Weights of a small transformer language model.
Size: width 512, MLP 2048 tanh GELU.
Architecture: rotary positions, biases.
Training: a variant of Muon for these matrices, 905M tokens, 6904 steps.
MLP neurons of a small language model. Each row is named by its layer, matrix (up: input weights) and neuron, and shows model dimensions 341-511. Each number is 500 + 50 x the weight over its row's rms, rounded and kept within 0 to 999. Numbers have three digits each.
A block is one neuron, or neurons of one layer that tend to fire together. After each block is what it responds to, as a language model described it from the Wikipedia text at the highest values.

L7.up676:595538453433458500441482488490536523529452476454537511505491649475500472499553402561518468509563495404503636480584545623558505441503553561550441556478503421444500461500478510595603498535497519475493514471518536461523489467464459539581475468512420491512481565543536616554513491531421586517555508481450555525418496372483449480479524492532604442452500530553452445494494431434475583500501488469506496516566462534587482567495547462499515515501521524532471396425447490513577565478406562499540468596438465458477536475426
L7.up786:481469453462577438528431567482532584615468485389441597479552446467561522476595512432487468394520467482402497453573529522568441524584420498513594438510499465493554479499470518546512541600499517439576474539474488489581629463457523515450544497456460482475513466518474538564532547595456497469479500462541459481476453538521515589465536525507528548459544621454530679538430462415599481488423523461586539497566569483533451485520506609475432483451561498481455434479509565509513452571569469512431516552481550511452446484358
L7.up821:471479467429512442480497477585533532454446485339479507491470692359468519563511496508613473593478495460521542508514594467440416450511533428558514481488394600468548532472491431575514535514490509515539489476564429506503479516445515451491516550505399555545535448453560501602442504463502525520577539423449452595462572527479476519503459441459495517427519564485477460401470479541556459421485501525564557480579392501507553522504506423494449524396452508511504470471476445515448534471482536508429498420456464460462410467600
L7.up1418:495512443480569400442545569455570602456531549517491513456517652492558411518523502591584421415524537465453640396475528567471525579469464421547527461503510509493543431479437499581544575443533551487554457540545465452540525551627568514556526488444407540449504564539585502560534444551479495498568544488516499525557582535477472504513457441471499480530566452494429452480477454439554518397569510459531521423495549546532489473472533491506499467523525472463602437439562510491512490491522519462553526450406563476418445469559
L7.up1733:522455550451513453372484553472438529423511514451441511470493569436436563547545601596573455456574455403598578530472544458445494462485512632510443404583491427484534579564395545507501530577454526490527460454438508462380470585480553501616434581515505491600534449402556490470453475580482581544542546487480530552576450462539483465525439447431441468494417532470454601544544398597518511478511504473494606477524476500561533502487501486543517445385484459478481454455457480549451508523498566470532497421473543513539556432568
L7.up1738:486503610485358472522493582446452545545586528416555480552472496463536461536419473584421592513557465465443529455494413514398521549482564498432470443517492527597523514533380516552472596491483465477482543417603461503485512479534567485458555481505575558400551557433499450462562579411530465458504540469568469458292437506523497471520497398392478489486544517468490491448508454423558590453487592481571535562479524516473494445511549457445432471507550530488452519448490484579450585518434427617576567566498537512497536497455
L7.up1762:504508454495590555488477447549435491534514539533458578553479558401497536543497483534505497472609366549531510529399551494448542513649445515551413465455492523457578362461518545516547484486423462519514526465491578498374509480518492541541452438520500491505563509497485511497472370466399618544544564464555474554441538530500454422480431480509489560515432471430497534497511464473420529559435521460553423409561429529473527491483482519554512515484559559533525480503571437696546508564536541466478499498500560444500531532423
L7.up1790:407475499496514431507481552515547463454519467487502466424430552504463520599501478529533517525487499422404486477495500497571446526567597475611508430521446435528458486547424429467517562448451527504485411530530577490440437465501517500490504501540509413410528439515510447534489467431535643473493440540464475508492489505444485606542424396522522490483481524394462492507585472544475488489511463471496565543556470469498502562498519451460416517518533539534510478567526502586499507515498520608469502575476569535527504473483
Responds to: Mid-name word fragments

L6.up1053:427567460482580543535434480552492488475409517490418398530459520438512470463532491521529505466489532540523471549550472476419479514503529503446412474540526464489513434501537544506526515579496473417596444424411519450522461443488531528537679494563491552485506467498447452490599553582508615515636476539439563444535541446406465559488573487516454455480457566504544465514454546552448514520492549543466567466496495448607532490467524468422417549516408537529482495495468510509583518438488507477548450492561481472502498491472
L6.up1156:549574490484516430477525496548496494350465429580381489455514384537499466445529499526517557565475556426473584462495487515512404487521421513518447563519525433531513535570469539474481574514424680498520472432472492493508503461549449480497532507435461478474453464412462543421407473472462506497542468526497491473544563400501514560544542500526478484527448574494589429529502433504436495444482487454540557555427497472574511487498575517569481434410455560565505507507578558459478506505522518584530516432541533477460562477413
Responds to: Predicative indefinite article "an"

L7.up76:490484503477499475490489582517578519444488504495437494610448438518532515526443476407467514481512516614508470511441503519600432461492541477565519492506430511468492450538552449667440518535450560491484535520493457495475503341521546449577586486415462519565569414541443465440462399440466519634495515600520428493476471489434415526493515432538381493524595572440527551304592519565556453582495436526559476449520437587426442439458498488477462496451493607528527531474582499602464484584432517466563502523512452461462458448398
L7.up472:508528525465500509486574500543545457549574568518498512495518512490549528569440511444562553524544477521388402491534507448557503504372535493497484533455534501533418463430431503451470510555398470448534421452448391517564488568566454574472558565529510478544560538391413479392452542590509381485480505546531524475537481505426517502506519415430474555496551476563446576533530425443500433498511501457491545460559432554522442466508388489469520470480438480442586529581531488541523531481444509475511440453474588507503519480542
L7.up1013:528468550439487530486522552423427481564448588486537518522490443544364529454462552521356559485570442546427518546450558516486464520475511502504451486461524448533502555545534516456484509481433501531427558578618436482437435473497433578563483573539522550608485464505429484534419456544556533471561548511474405613429443441539479533497532478579468528578475527454512536578460459496470411472506465587551481469466460519486538533471471461486434556404510510554501527437515485515425504564548617521411495387416481479402514442441
L7.up1088:506475439509379394494491458494422466518552536557462558455513538613549519440495539517385539513476498556454514485421433431530501501537544488497550481625446547517432459545528467479495577462468551519489529572409408465551482428491472476460486447444548393460470520609461508446541517563428543521525529488452492534430523483466523519494471416478477440395534578454441496590487468492528422482521438556508492433516461452509471463495459537521585469583482608547455463496504456521486450483421440506515434470489507467485542523600
L7.up1190:569466455402435501355441525435490497514567570528442502563479478531453556454443522483469595443474411503577466597543455424574468454388468571514382527555497516563543579471541468506534482464487434523509514582488418522516458416411491550507478458425579545520532483474424557557521470505456487549490515489511551515454480496424564519538471552407436484529502472512477544496575525554540474453475493613563488503542461457508461468459433441480483492608411568668588547434453482499493534478546534470528573503485462524384540501507
L7.up1345:466514551483532535500519495487575583544548545532539504527441648492570568482484543404510627526449437444503511453597499478560509461422471604550489518594558502547465516459459525499444548531492597542499485486567509456566517465629449407450509445552534506477404502465563441419556412487486463501526445502492498397472451533545491573473478467430484473606560513478518542450481483535457522538467480516456464475569488555510548452463459447502550493537482580466509431442534535540508394570439435499494490489498505543533519505560
L7.up1548:478482519556414452487522425512574492443531539435506555551563550587585516472567551529491683469525415526557467477551489517509495473437391451523497424601390487512589531536528485406493575526443505469467414509565435508485617508551527382497493480485600571512437449550391589485506497522497551481553455571512494498468479402369531543494499484451478405572476544519489557452514506492560522525515448513498429498503557429516495487502496494465459554411456547523535447463579522529520522517427438579581504539476505494492528508460
L7.up2033:383461584510458473466509528468505498451418530488534541596517609444512577452419513577429632546629552614544506470563499461567467508507550533421519462582480517394488509493522504540420543542455541518507500602490496527594521456504477505557522509419434537540477498544489494509494591485469476496532485480412492486500437367445468424479439448529535484539527560513411501523508481417521573517463467463552502522527605544476501494405557447461532583427506478540521520486470524481474481616455430482446437503437424573559485392480
Responds to: Article an; Slavic name parts

L2.up570:563580584479586541569439456474431473490500518442483543556427607481496472430519578547492516525520494469500428485508529531513470478497580474536491590476504573529500533398492588498455564428495501385465497429555510473520438500524572375485623449474565516453483643467480470493467506514490462503448551436558513477450579570429497560514444387479445550519371471530493551537467538518462459454440418421560472483531496519535487505491530466485527525447435482554469457555526496472454531474522473440401452608466499480525527559400
L2.up766:488588543468518482529423504438500494529518532456520564491441542452614459518502480510633528514515471506505492486539489448447496449476553494467505534466465565558458536425428511495448482521449529532491483430434555469446537489544485431455483549461476368576445503425454597520464486413532448453401536511493552561483432519480512517469486463541410569479449474554485533559515496536548489538470527503547380465492445461555479491456500485473528436462455579484357421435512487541479548482510498576542455464448538507543503432538
L2.up1437:478550550496477490577394545487558614515443477536466512490434470544569529517458442507582573400543447466544436440553498510487552518494475400549520447474481480542539509489473551525484438534523498489507536492424514457492475459523441517570568513551428420514409417487500517542570503561538473481513520487556581559487515435513512544517473611536599561570438447588524451506556489498486534482488495552485488555448500552493543475560467456451614475453446524534521531442481486500489461517444544506413582566483497508397485580454
L2.up1570:473382438535556417520434518462525487620425464588484451422499543586468549508504516428479479442516506466484511485462570496473468386497590504509536552529456502516534562485473387506499547611480452520514481519458547537491676482598558517503592507449423569543579538512576542466532410407407479487481533491504437648550458619478509438485462433536435445431477485525511572563487526472512451538520535462504488493490523504484576470479485618572472535462482493536526491519470433512509484481503459579541475518557492544503511475411
Responds to: Mid-name word pieces

L6.up711:498501466490447460511486522438489554438492579368456493440497589362555428456588476608596491469557479466579628518559525479482534502480574446540453435492442443447496444510524427515544512503523502531483495523478485514530455509447499472570445541504395549443494512493580547478539442547558603502507503435424548525512538471483496514452460392528464478468466554474483530449428444477557514443525497456536483448563391479617410521508516435522555560397486485495545458453386425556515517530475528498463511465496517501489398484507
L6.up1321:472509486507518477456454475524531543478512519495443470421536455459462464475520517604536457539564526471472592432542505467466531460563488495539402496457473423443505522514418440524562513560479551526473421490462534473389480433451532466581525502488447471510499518470587578580469493509514464532582593472502557540554517536493502537532465441553562531371607559478441482448479462493471499497456471475559523471588487465538501458437506497541544481524491526487546490432514446555527580506517608457497470430432450510460480411494
Responds to: Mid-name word pieces